python train.py --n_layer=15 --head_dim=64 --vocab_size=16384 --norm="rmsnorm" --positions="rope" --attn_scale=0.125 --lr_mult_o=4.0 --lr_head=0.00717 --warmup_steps=0 --decay_fraction=0.906 --seq_len=512 --doc_mask=false --train_tokens=1091000000 --steps=4162
MLP neurons of a small language model. Each row is named by its layer, matrix (gate and up: input weights) and neuron, and shows model dimensions 592-719. Each number is 128 + 32 x the weight over its row's rms, rounded and kept within 0 to 255. Numbers have three digits each. A neuron's up and down rows have the sign that makes its largest values positive.
After each neuron's rows, "fires in" lists the words (lower case) most often at its 100 highest values on Wikipedia text that the model never trained on.

L10.gate1114:120126092086128116119128173160113158085109116115138175140101075162140145053092144135092089122106175155117143123107091107200190053079141154111149122050144155136173141167105095108093085117160117125120133136150087127123146160112120061124172138061132103102109148100156066167152110117081152111101123131173198138091130091150165133109121120089122137150165128094175157146112106156088123148137
L10.up1114:103151091057128136074109082114117144069128182140111146115086082136162086099121143091132178130073088156170141136086091065122112066156111145107115119094170093118120162122118095127090112143148120129083083160093160117121126068142115122106114144110161099107140131141172114149106093148151171126126168110109195161073128148125140187066173125113116140125114147109141128157109138106152119100116
fires in: "was", "is", "be", "were", "been"

L10.gate1340:128147164128084108117121145163093146208165132194098111185064189114163181124132181116145167136112166164185131075120144120153204160106124146163133116150163115163111123162078158153178106114162172157119073150122140134141094170130093120123063101126113174171098195154204158129145149144125163172158156070103144132134150138098183124028165113081109165191145136180176107082064133115101114115093
L10.up1340:110107133129169106091143133115126089130127123096072112127104105167146115122174145104116080131143114126131152151101132137101155153113120116145126143161165163107171081118158168176088100134130128162124140163154110101097139145120091131112122140134101088091126101183136127095110100104074147176129116205105130107169127167103118181142157123144118142110124124123182165132071094067137085202146
fires in: "and", "of", "in", "for", "to", "at"

L10.gate329:149123145136125098058117113171161066090120105168063125098070139128086134103153184140131091125125143162172070120119121194188198107140094108125104097132184093118119179112133106128135163104136176097107099106152155125109188080144163155086133157175101075116132133081093106123181165107114133095091134113134160160046158178143169205111145128078096156100140120089139174146089097128120132166093
L10.up329:110104087199167112132084056166146148175142153136137091109115144155104093176081142100165123102155116150173163087142128092174132155087118141181154078118128112123117141137111142078122154156109103111077134138173122188093140144101133141127149178137114116179100116107117107126171139191126139107074113142140095126184095079098130129134093126124168166118205152115147133165111102101188159112090
fires in: "the", "united", "an"

L2.gate1226:132176071116161119055172104162105108125115114111083100094139188120200105196121119112074178136120145215111197141130174165144095158145134090149083092138089119105178110138117152113080123208117154131146191127118150163117157164143173150117111116112105108082117111156177140162218050080168098099097128122098152158137163104125098032120165162129174135152132072082073113148108132100119137062096
L2.up1226:183137144161122128095133118092112141088112156042150106108150150052135138144104160126090097192131153135129072157113106094138141169145144142186113068146082168106150137127170209148102147189187123080186129125133130128159131143079162099129115107119184147090112133131120115201121046124213224125108078135129169119148107132155132088105148102083115081185140127145079142134135123141114147088144
fires in: "the", "los", "short", "puerto"

L7.gate692:129067123076114144127132157120182115174166159214131185177068110123171135112128135070118123183120127113151151169137131207150129095088098173185120109174074132130138130158152150087072111113129138134144113145075104152151170069177171126102144100137116166079075143171161121116185108088129199159149149107124095133162128115138121101161127154073128126106132091138151108122050114099148101070077
L7.up692:095065124128143154111094088128133082148115118087125120124120082158116047147144130108161106136159113123151086158101140095092122161154118118106091092126114151142104152154179129141108103103111111167154101114125118081231106116130164180134129077125073134149142135099089157138105110159139145086040102138161125118175086082078138158177118128109139142151118178089120178146133122209153055097123
fires in: "from", "at", "on", "to", "through", "in"

L7.gate1449:119109164130092146132103149166149160105144186163124135070134164070117139161169131096128150157130156066117130121137076100071129139070114170069117117104105087117117164122095138136090129040149129117108120061170105117099081119161119149143138100091147135142132090116170156118131102150157116099171105051139133089187091114099123111140142139128094099081089148183173155137051132175118084173122
L7.up1449:092044198168162111180089139049133152090201160094147140165184109130152134128129161091108126105117160071215091125129124117073098103199131109099092127166095223123157129139065137187116104129090133114141101108151144171100143116130138054107154107169153046109141155179103092096139111158161083121131120125128151124076102220153117120132126148099157159159135091126129125166094154146123134152083
fires in: "at", "year", "date", "just"

L2.gate230:099067125077136123093148106130117105128116086172087124185172155112107100172130111200091181144095121096109162124105184128120150194125109062159048162160149131099132148113159110165092088093158200167168180199133137132059104167178145187146094166064184099085129116172117085140124098150109061116105178143099098164091155131127142131144081116101128090104186113134203106113130146092182140111108
L2.up230:139150124110180108116123153149195120171148143129074121190156116192147146131138134161136144075070119166118179147125126171084079089057106083119150063103162140151159156076171164150121097125161186142091117127128169122086109128114099117115077087171145081103170193160092075086174117110139095104077096104087162079127159046095063150165105126148110119093105124097173153127065133171144106079137
fires in: "isbn", "year", "season", "career", "years", "series"

L5.gate456:165156096193185152119097122130114150151143079135138104124111084129122123124156175102112151151135106105128070084151107118175139164147121107133130152130132138108143085077146108150143188114115074090160181113053163129101122114107143093094117206135133199050119115112160134118126171255129144095102151153136132137113220119103097142172164169192123091127095112143143143111097111104143139127148
L5.up456:129163079117118117118089171150096097137117086136094063150130109135115100116102112123111106176162139094169132128153182107183082130125089136095144126128139121108165131140167132180050175143187067129123174093142110127147154163133204176156090167176139132096086091149116103130085178171105109136141153105120136141128178134133153169144109139156188118153142130143123147144142092132131152071137
fires in: "vs", "no", "mr", "dr", "drivenik"

L10.gate793:112162104177095113128099068149139173104136114158160092093130082108137096104155101170147091065144069163127188168103120127135111187092181136159121129127161133138193129121133173166162073173120067151095191151066083120139180112111149126162136155121118166127182095139123112124115149182083159153183134104178140080144151149161180020127142095140126171116144139130127144137131129122113069128118
L10.up793:138125198091068072117112095123135134071154146143127042116129148164132155125101078200200068118183192162120084170156188147104118114100192036098114107178143131157160145136063165130140093125094115149127147148067100051218171093162129096129073128110156187152149182138190164117093112107124194083191141097169142113149110129079203058095131103153096102134128164071155110156168166191088112150133
fires in: "was", "is", "it", "s"

L2.gate393:114164097158123100116142160131096099157040109114095131104150187140169083152111119154181108136086152154111154138140086104140103216130197175101165095123120121087202097121163144124072138168117146129196177126113146209117077103164142130118106156125090117123100148118086102143125187196088185104110057143161150138136084156148148112145169109125134157154067100147126142142125129110131141123099
L2.up393:103158112152171169135149118151101135103139151151154144150145151142057087151109163128126117097078129113150144146149084094119120175118141133065112223146124063152115155125083078106187121174163156110098108113081151174137159116163157111146010177171114146132117127126122128178143076073099199092118098072135123144138168166124195107124138125122080117148036103153103185154117157062114145128102
fires in: "to", "on", "is", "than", "was", "were"

L7.gate1139:098160111087088126098151133210176172102140066058155112117072132133114178155125053153174111122135155159110143146140094097125100118141121176145056143168183109055173133150166167159140110163111130080182117151165110120134120142171125135158150142128152086132097123095062173142181148195117117132183129116142115148153155097126106083106108127134133185135093108163157146154140145108161152151156
L7.up1139:111108122135099109099164069137059140154120094075075133165166152114116136123109118136125131179105117111164126133109152128208161013140164163157166147148112095111093091096101104076159076085141137171160062180137159170127138115145165134092127104122152188178083137091148117197165141092149120124141160151133140127113124132131068115157104141135141152127132083129153179101151156109093100113108
fires in: "5", "2", "1", "3", "6", "0"

L7.gate585:156178160122164142015075096146192154169110130119081100089148174140131121146150151149200135115113123159173157111122090136166103119124087062155166155071078171066171188160173075149166168108086155135183063155121150124125114146130151137141121085119121101176094109127142114122097152116085146148113124096171159110160189162167123146164115140192127163156131131119216078144110178118120188144161
L7.up585:172133126152096113124160131114133102130106085096111068090159125168132120097150109124161109198172155131146156119184201150148158169170060183174116124159151094152124113090167108114148146066121143094099125114138080092101177155128134169115155125189113111124178139099121180150066113190173146145166150121086187106096113154058158145119120175143113099120158126123180213169114111123126137114094
fires in: "of", "a", "aon"

L10.gate175:111123143132154145107115142130142175164139132107120145140116100115106163131148100103129083153157134153140135116154129123107129115171186105195080104107112103155186126162129162134121109117081177137153144119093172124100056081129106099093147107133145123114138196159122153080154136175183134122143055176143169082202146072140137071072097063177077066117089130137143147114196123106094087145126
L10.up175:153129140153171084096097146103203116093135128119111060086135137157136178153144193147137129164159107098112144145127099125133116158097186048111112151141087168138149132178096096104138124160109162135137117103125108089062171178182191172157137106125176146124080139178107134126092156096133138115130160064100090183078076191163123144091156101084116093127063080134127057103128182068089158122184
fires in: "was", "is", "has", "have", "american"

L2.gate116:146122195172086141148120126123105125112125115120033116126132170148148085127136134144164125132121139191137136129106129118147174136169127174197146120092113109114143130177101153098083147037116187172174072106121131113128091166142096146136155144089155114114156181134129121165143176148087107097164155150157135105166123133141127154107121075137137070128107154133114153074099122121200138093114
L2.up116:192118193090087154145150119131131135118136110160069129186122114112147081111174165083142141131144136174080155116153125131164140112132104132129073143151123112145102144136097101109086097104082117138136110092173100093108140094078119131160143115151180105125153205110131147125165124102081144143183140166164160095124123115060109128204149130086138124097167126120192127082120145158199088037156
fires in: "age", "november", "number", "years", "https", "year"

L7.gate1512:137099109136150142115213164125141135087202114154102100140140153196121096186180166119153123119147095147173140104153184171128127120145123052198164138047193085169080082102130076070074141153143142134157102148156103086094125065164095054136177141117099118118106137124117103169138108108118157159120147125189076106191086087074077128101108158103118092112140047117151103141097107194121123154139
L7.up1512:163172150104113127099097104151097124115100101166116143151105130102111171121147153098122120072150115076140118093129128114154129134079113173162168117129075143174158149176143111091154097133187096184166121134173146185124121113128138139189120160105172138163127144125121104107112119131062134096133132081120068120107076130143155122149143167101127226127162153092164113121166131112049116113067
fires in: "are", "were", "was", "is", "by"

L7.gate18:154125101086102109175157138200122199174100124111149138183152160127164116146141121136141170146092088116068153134136086090096131170120149102142106173144079079094132102134133150185120157158146108122092055165164153154111103100145120139065131142122128121106090096146146110179175127146172147238067173141187186106131133081118122112130156087211123152097140170129048161118118109066148103122086
L7.up18:170133124146135174154107119104126123161094106186131118152162159094076130143099114157153092115118099161098133141137170095119114110122139140130180127066176167140169070170167123081108154077106175150101093129140099150108237151152173183124141106077173126143131122096102104115096060092097053133153152105080167158135110149095138139123183111118166102127093090151082164038163116104133152054136
fires in: "the"

L10.gate529:163231105114133124149190133102156123155133137129116155108175140148143109077100085167132111114125151120105107097082144124155051093136114095199109192154130082108183144012150197111143111110114191091135075084126104116095145072159075113134159127121132122193121094137169163191142185119128155140112079146103130178148109108146106139159116102199096131140051128139106141054200100126121107136116
L10.up529:107141142160121158141126114160123213134161144148141116118108118184128140084116136148126126104144108149101131151142087138144157105061126178196095142143084147230151090134134124141117128127149087066112066082130118141126122128102173081154116116151153082169097089155097049165147123135119119150141105124134115134117138106142143140109124125121127133099159150154064174119155175094174127117125
fires in: "to", "can", "not", "who", "which"

L2.gate493:142128059137134129107114103108154150120156118132139101144160114142134184164158184089073102129131135101168137157154156123120085129133118137130160120113104142131130102116217139206084109110091102140146163139113177096088139063150147163137122166218167084130127130155175136087146104139124127146142140139080180132160162118146093144106139130094114110130141139124132154098145137149168120103089
L2.up493:157117073131101113146118116110174154134150136126076143098109072113125151119149196188080139116121106086125117187181136139090144136059095131140083139122136107087124145133116108162106152117158095144143096178109114072100091153082127177124098122207100132161103114150171152123107101118148163152093122132096108055184161128139143137117111114115107160122114136061104181119105160105077100151107
fires in: "railway", "railroad", "japan", "indonesia", "zealand", "russia"

L2.gate1173:100123141178133103153130151226168116131188082107231111159142088148116135147133136107137133109155123130138163111144123120124150185125134126062151110136138126137126099111158087118139149145128072149095127149148135142137114145157111067135160129133111088192119114137124104173144200120000144173042208148139161144113109133095080131198144097164133135117133178160161144178130107082138105111116
L2.up1173:176187157178142144142115128090139076104163145067148171087138146136113150133134104172159114157099175095099152174175095112162131188103157132123153078110108083150111123136154124072237136148124107120125187110095140142086129131166135135158124203167135127147141096137079073126134102139123145101089115106176119145105147170144129124117118095084197136112197163126137098127108148059112139087163
fires in: "from", "of", "chrysopsyche"

L2.gate288:123087095132143137127139184118087162104095173138160110108071179154175130035172098128118097113108169141099088148168088156136135144148142108173158167136111108143129139140137139162193118112152138127139156133126086085100084109111138100160126116116115093117104120161104126142133146226229141223168162146082092194105183112160124063137227143136172108137063136063142182127135140174140169161124
L2.up288:141119096176157130134187148101114170111123153114176117106057193129124181104210102127117157094121106130096105129128170124101132127136152138140153141136120082140181141136129157146204127085120138094131127109131085108106085075086129133138119130062119106180111101177096132159158172195198140174118163115106116160088182126137091141128198127170137120151040119087089126150156126176145139129128
fires in: "was", "were", "won"

L10.gate170:201091106157057089141113124110052168136071104114145129073121114170111175093128161123211178133145075170078155135143089017132128149140103084108144136124151119086118117114137119145167192115123090131095063085129126106121141150132119127117053113132109131164092189120164136122129126119153136126146127126189126184170181161134148185122155135107155169096146116090166187164152040115083134122131
L10.up170:164135068134086169110106057111108158114181162151114125128085133102140125155164187147107126141117098147120120102132093163112119216096075108088150139098145089156145116150132167095185140119164122157093121104117113118118127130124124125144142143126102091162148102208107115148179124140195109076080155114136103190151157077081178130194166141095110121081148137136123155074112138129143128141140
fires in: "the", "of", "an"

L5.gate1310:148160082137109127168110093119192157046095090172137098107187073103147137138131121060112140122158143097133139139136095123134047065080097139191113158116121129153149138059176130093082147177138173124181130133143115182076139136117144102167098078159102106101130093098142101131112145088188108097122115166167097155115103144158140165148099128145084088103169128063111147090154102143117117109092
L5.up1310:106171112098084114173112154104163103106168112152112103136111146159162156146160122128174118084103111102156106085143160155112130136119190186126121133147125100138183158089104119124109075079172143083088183122132107098116163168153133111091137045103180074151162115061113120100099133133097104113088105116097195051072189160200168183097123115173138143137097110075114133123195127120164130171187
fires in: "to", "not", "cannot", "directly"

L2.gate685:103150159131131093130143165120085105161114147104177147134181122168110116129104151096178131119117092170090122103140166137094099131085181093168116132108136118149125094076074118090101090197128174160117150090122157148102129200133106119124138151136138098126128120152134130056126159156139125165192175124103185118126068122195124161156118136203090095127154149133083126119133099165133141106113
L2.up685:120134166061123152104139127074122141133117102126131171080151145075122107171131088092181114136183093154131134114104159160149226044149048065133097048135143170136145107081230049142139129205123114062129130106143113101129116133122135043119083146169100031195097097161138167147167082173186092112095163124148132136155148114139134163084151114140121121154106165208132126133124135119159202020169
fires in: "of", "for"

L2.gate974:142103135178136085074144139135125151140155140135101115128182172119127092128140149171135123131150097119190061131148057122109092068065138165082105064135110112097145170079105127126112097124154082136097108151168115176067088093131116134131091125162078123101135050099088086107132102119153187148087175148114130138111110120155159115093189123073108172153140104159139126102109109140137143127125
L2.up974:157112089157167102091223169098108113158143150162180181134152142046149113148127144166129154131162081114146095090135198096169120168124133134088125158165127139158134116101119089147123149243126146118132128093147128145149059140168116101146137131118089129131103151077112124095107107138145138165088150089078124142149142091157135099067128097116150232184144091132153123096148103093133055111113
fires in: "film", "album", "n", "nxt"

L10.gate576:148110081109150137080145120110126124141104147166127117187109166131105145130115051138133141129099065074150151189085125147153119157133123145107152143113122128094236128111154108136120132149123098133098116078147147136159090213089101109109071118100109132096172077106118105065112182114133148085112118135119108073087109118110139124070088126056095141131213171054130100127118134118150086178145
L10.up576:072091144114141104126121172134173144109074112153133103144110155170070087175111143150179170162191081100095106087132087166072144118132163122125173123128117108124131109099097144134207184123084101133186117075103121119230185134158153137120178154131094178157108134071111098166164166037106134171133166146112117181115133103066093124154109064138127122067106139059088111075135140194219105140136
fires in: "the", "lit", "a"

L7.gate1359:180134134120146109124086127137078133113093092124158175166121150134148151166147171048207117158129104167149088058142108046089104130104172165119134110069093129158112116184095168051135137116099167163135092129153121155087149157098152156134116128158151109207116207176178105153112139158092188111140155110130123113145167168140175177133122114136124136119180106161156119151160138177157096072075
L7.up1359:205167150138099127125151152086084137135098125123125133124122163125149114156161116020153139177149173145140129092139104161131082168116097057115080173095060190126095106141120134079138141148160134091156140141091127118081115135174141118136078124143101082129131196134130106090134139124160147159170156117080156154110141150135127132172102156179161109110094123091193155173148081126140071161148
fires in: "of", "the", "in", "for", "democratic"

L2.gate770:104134098137149126155109159149125107060155137125188144064082112147076151132083093097044157167082152100148099148117087128144107115160207152056117161131116196143163135111069133129130085129134098079107094125159155134090147078101109149110195144150134122085138122168106126135144119133165126141140042129152117103111106164105153139141139100150082118115149106107121080145138082159081140128119
L2.up770:114134087123151106110149135112148153121158119125171130109075120217093089109128113098119196151124132115092068158177082134132121126026151158139164099108127120153157137086106146200111180070129148156158079092145117117101130136089121126161074117125154159145099057184100131133103075178116090184151107157129180141093149183103077146105104145103174113127155155111123132169148118020110154152083
fires in: "of", "the", "monastir", "last", "e"

L10.gate1444:098153107135158126112161154119228171101121137111100145214155167104159185087047098106124138181105106121143127152132128097153083186149108142072147072118169114152128153136119165126160112130176125135155108084165120114127078088132134116086121165141131115151053116157107111192130090081115077138128149086196112130168140074117111115146085154137189174142110098130106149101152125113160153130119
L10.up1444:141166150109124054134130143092108134086192120127105097152142065092122071054176133100103104200146094162122085154119077171075116130134144124161127118120135140091136095156159140136142163085146172173174113150081151135187094151092093146196167107089155121146129111059159066146182070107144148096178215132124095155166112119126112106117095127181051079079159093130085109092106139133176112167123
fires in: "the", "to", "u", "a"

L10.gate1007:165098110175120144058108109111123135131116088182117133178161135109126142115167117125132154072152059115067121126102089170149172047100156144144094127124112038121155139127171086090107083160157106161169128192136178096137126135141110072132150178138154078159067099078187155123115170104165098126087146094146125095172152138135121155121077126132137138101136051115105086065095164156168089137132
L10.up1007:142105133105149150132072126123085074174080120168098171115107150107062165121147194122102108150154094117119162129119079086037122138119125089156093137052135054117131162171146123143059166137112174092121198132130091091081131156177134079155124126203140090147128146097187132089114168103152034075146095092120086180198133155125154135097106130164146105048112120188103139134116110170096119165164
fires in: "its", "s", "whose"

L10.gate1286:153090148119098113135112097064133133095105134159140114124170113149140109116115123132143116108158110116174150085107167120119124077077120102182119127146114141135123109087142128088157131125172121124076146068113102101165173149152120155140050113128120070114077183164203133149140201136078127106113133125116168180127172186157184129134088117128128109118181148124109147113108106095130112086129
L10.up1286:094130142136197135066104149122057114148104136122123188124108044129069139108127136126097050151125129165074150194142142136154140136064153120105127154137087155068135107081085138162161077171078124114125135107116134096133120140163116090155073187167080153064151145129130177122183089181179114154114086163104157146073090133131166178112136137151063116092108130133085117119149112160179175161143
fires in: "of", "the", "on"

L2.gate309:143085117131138113125127110157136114111115146132152090131010103138085163103155092161117134153108124059118084158110063154119138102033158124164127074097086124159131144125087129171178153104134076105150157124092099104102132105098121079110073151120097127135163168126133142102126131152164108143110045128187192155089185224102147134061102064072130123167156132120121155100134185128135178156154
L2.up309:127088084100101146053110096108185143083128180133171113143119123127189096130125129073142134133138147070163124086129112121116175164127118094141144191160116115137105146106049183110118135165146096153144209130136113168132129141108130128072136149078196138100097118132109074100060163159160165138168106092087168110076045113110077111102196124089097137170176192134188179138125108132154090149165
fires in: "was", "at", "as", "later", "studied"

L5.gate677:125141068108096076102090111091144141096162183130156126114159105128132153089131142086157114179163097113123121135175105114109102178134117130107147112087112143104143138108145147183138123124133102167092158140121124080189190075075152103172179172118131162152156210035105074106148148109164135094144116152148167141182126106089188102132169117136192079129117119090144155148066141103058101069135
L5.up677:153108128069143104116144145087135182153100127072129125090108191172119114151162058120125157093184120154095137133141162087125162134150106142143149090096136025088134088094078127114103108162109082153128134135077123117114086086196073119128158125088163069119122130189128162144083136160164160178134183129132087172143211158116096109140093073074166155111145132092090123162157172100157141077110
fires in: "the", "a", "their", "existing", "another"

L5.gate718:082136115148137130142159108148085132152114151152146142146159146104141126141166132186135098113114168087154116090157102144083107137096154145101142077129154107130117169122085094092160150096194181186162154133163148134045080086126160111111214170124109132125113182146158122102175129084113161149095082160175125132130146115176135118143124087170085110220197114117115056157144066094150117172111
L5.up718:075132103136123108089163172148069113148111169130191113089080173121085114092123135167141131166099111118139185157168108064096141109125122116108153121070202108177107145099098109113144113121168110140066109103079180129086087067119111060139121160192142152119099116166150145128106109157107142171152094100154161153079075148129209119134110078116130137118113101154146137097114208081062151119082
fires in: "in", "of", "from", "on", "and", "s"

L7.gate850:151094097169208116115131117192057090081172122131136124162134114118098106099118121113086212137129103132063133160131101156106116148078129119118167118076128178116110146120106163129129166093161110192180131139083132116088148142109152131121101192110167150103110150190105104117065108104192047187147135049123124094175124159072066089138096081095117109147111093113148100100100047160155102058110
L7.up850:174095166179144082128100130125140047142148111080113156101123140066097094102099096115178159119118140112078124218127077124140150143132139096116118114130105050160127203114119113130181137137143085179198083108192093112127114160200085186131108107146101110091132110143114125068157097169119081127159105074137133155126141139105134083136154116079146103111131132172147138118162096139182157115096
fires in: "of"

L10.gate508:143148125131130101126169161135112170167094136139125133146115136070115114052100093143132102195064073129153133164075150135168146220130135122102130161098102072148137155140120148158091164174142177156146134145145108142171175158096116155110132057151116133138126111137104153093109162152175188124143148096139173062101134134109150093111098128102157145093136140094122148126109163139075044113159
L10.up508:110169125082149111160178148098173151133098093124122160119161127153183157121071144073109067151150072168143114153154161069136228125103105107127203079190075133118121118128102152154143111104120124083117154108120162114146123117124186138147165171154160119126104072125099176147162132098096132099109156180123130157192142187086143151112129105163095168121147100141076124112181108161102164100128
fires in: "of", "in", "on", "using", "use", "for"

L2.gate1454:129137128149134065115190154117137083132147106173089115194112158128173114114099125189170109124135172139168194125156159093127147156099146140158184145097112137203182118111124127107062130086151153132119093211131200152148138086145130105079160162163146152108145120119152131118119151092111130124193119137151170166161110059131130101077131133139086154180178175124104116169138079147138157136183
L2.up1454:132092099135113130149152141150173113099150119134144106176143093090198084125137120128134152133145159149161166120122150137139162157130133129116090051139137119186089069109077086125193129048177166114153125060123114139101119121158156150134123151209128087146143182143086098150130207173139130159054147130151147106130097156141097105156126203122113132157143137154099164157119151144130165104165
fires in: "his", "her", "top", "central", "s"

L7.gate1422:177194089132047154113130114171125156105108148219074125074167142153163143080140118101126076154162129130162154105125082115143126157123200189143103158086137125125088029161125162131124171185127092143149169171139118130120136079136101088143122138127125066096128085129087118116151163149147182131110146180156160126083149119127139125152153051132159114096145111087104140101142089107157072107136
L7.up1422:189224108095102188158100142143154134147120168175082141141140127132132097072070076099132030142177104099135135130130118144134129149131146138134079151121082109152132091158181126089132146188072153128155153123198110081094151182118111113152083128126114065111153112159123114102139163144130115118162108129134174157080118123197108090163098101161123118136120147128113128174120100143107156132083
fires in: "to", "be", "can", "i", "cannot", "not"

L7.gate324:048125101141196132123140103100078158129103183143125104124138119128075117115108103169140120149112078129175125174184117135133097093147149126069126134137129148135227135144128185083106156103119083073084192112116122091178089136112138120089157112143157074107167108122132156131166145085053164128145146110150147113076132122128123144119142158080125123145107124138180093118154157123135115059116
L7.up324:122153132116130119098130112101159133124078122179110202148128146119164109144133122057105137209109179144099155130156071140188162163125135136068059103094165222125158124128126142158188103135111114140085137108115135132102155125145074119124112144101135096177185206131093167174166091112169135155122113164158172123147069103142117119199112084136105105215121120149122153059077081141128161134105
fires in: "the", "s", "her", "of"

L10.gate909:135133138082151154123109107147138170093184120123127090172103127154092115109127147084141170090094118159103108152082102236127115118161094137097123111113092101098063146089087180139116057134140158087169165154173140071154167141155152158195134048145121110141130117088126124182147116105094156203130167080070120136063155095157140131131133141186128111136139147148114166194113095201100130123041
L10.up909:167179129141142134078139106138115104154132107124232110141117082129123131090130165194188171157115117118138164087092090100051168077128098147116126113118113144133089165136112175135135177078118106124143161121153045168119150147135101134219099156107170089079124107140140126155164118149130139134134080185208130139156151118135157195130091137135104160098094088045105136155149113118192151143167
fires in: "was", "were", "been", "be", "is", "later"

L7.gate510:132126158105129119150129080135126144164125137097123080055072189104087116153150123118096096104127131144125144131105115122151112136104146176102120131057141110140134106139130192105128112143160122097063200166118066104142131150162097133097131119116088149122255115064089141102095219109109162127135116103155123154130175138096149141140125115124132141123132143097112074111119086088140084147162
L7.up510:138102133093129150121070129163118118140152134060153116110097135128119114085071132074124106172158086108108163162130116176163123131139081195142066135125134101105164146084086167152130055087204122121107134140170132059158110103109142148142164116125109096129121200072101130109136194170118146138167123083121183074107109138111088162138142170092141116116171128115114114135089105114116093123136
fires in: "as", "asuka"

L7.gate567:110143158116154113140111146140136192047123155171126120140108132123157169107175139143131126106102062089119142100149083132127059100118179166075125186105102096110166016094112154080163151153107076141108191134160148097188161145156152151103078144121178151153117184089060118084146145092109130160158226123124152120102112092128141135069104128128120098105142134090119164110066116117164151119119
L7.up567:107094107152118123108137143162086100133152070141146138122112140074168105176100124123142162129135123190121114122149140133130171149119157122123187078118121115122162076080107096078121180086132102161109040153139116125078171108184089167085177130137188141112201153107181130128172108127117111126125161138174145148136107184139122089127156121114201105055137064123148199069126096080146172130151
fires in: "the"

L10.gate1158:114109130141114151135127133176119101133127101149135180162081154164112140086145165134114136130128173137141096109126109130134130123110159110091104139170090142145121159142156079133127155171169107137153156172156157138091128170099119182134114130139170091117122179133124057151129157104117095123136079152148087125145132082127106081143183141087179148146070134079111142075107100146136095083130
L10.up1158:086090104133096105132104137177126120166140098107160111119144123113120098142139123073178147125180076080145162099121134104109134089154105132094102103149079094110106112111137185186122134124160139176108149067151120108161093163111081110132104134111126140160105175142114154094141118141097112084132116161165131134134159122148100065162139119084098210097143145115141130131102061170103151098124
fires in: "that", "the", "in", "on", "all", "same"

L2.gate304:136178132126149132125105107173140152142117076127135099162176148117120131139142162118127178130143158123123150108113128088143136096124077111165159100127135134097170137067075192158098156072169148098156130127129118100142076127115141109164160215057123111080177049111117128111089163126120138143145117139188118086124134141131182065077107136126086176151120113112142110141132146131128158130169
L2.up304:152150187141098129137091121155084154163145146134094156123139095177148092091127051158161123155125112144084146076163152148174107103147087137110086067134180131110080195148159143111135144128142140104134097100134121071179120130111112113118116160137108141100103162142105116087080155151163075151131124121128134108092149119139084142205140145133096116119192119084127106152116113163137136120171
fires in: "a", "an"

L7.gate106:097126134153175117119108179130167114112148106094129130130141132095108094114140174045164159097175133146141151134169106128178136128122120168098144073100147120103112076125112037145078124146142139091136133122158091179086158090199071084211103099100133136144127131130184080116175127063090142111092151112152158142144166128136136114088157152102156145073168135112119119154147132132131177124156
L7.up106:123148110103056149151105137123121110121158122118075151158083089141138228152109130126155152184175114177151134155095131157087133126064173148172195117120176182127128102128123118141115110149204110091108096161081109087150119193117116152105117109099114081154121147122146087120135115192064123112083158093096143142141024155151105153101109151150141143169131146113127160214175146198159147094102
fires in: "be", "was", "were", "being", "are", "been"

L10.gate778:097135166151129106124123168087136163091139083203127132142134157157138108131118158099172082106196103158169185176116140116097066102182110139099168155131174063148116134133052101108182149150162132237096127088072114183089233092078179121052127156114096148114167122079121116191130086136153081132130194106179110114145105108162109096109212104139137112100180118133120147121084186148120098173170
L10.up778:125109135060130095135095169129123074100120092127091107190118102103114075139084097150122163170151115120152174074140093080131151088134128138141076187188155120137133127167096128120113174214150093123155119091182162097086149115189167112145145154116155102138122140147150157089158150116128113110160081158105152131126147190094134124122108120166079155169185159097090077112156101071120112113213
fires in: "is", "and", "are"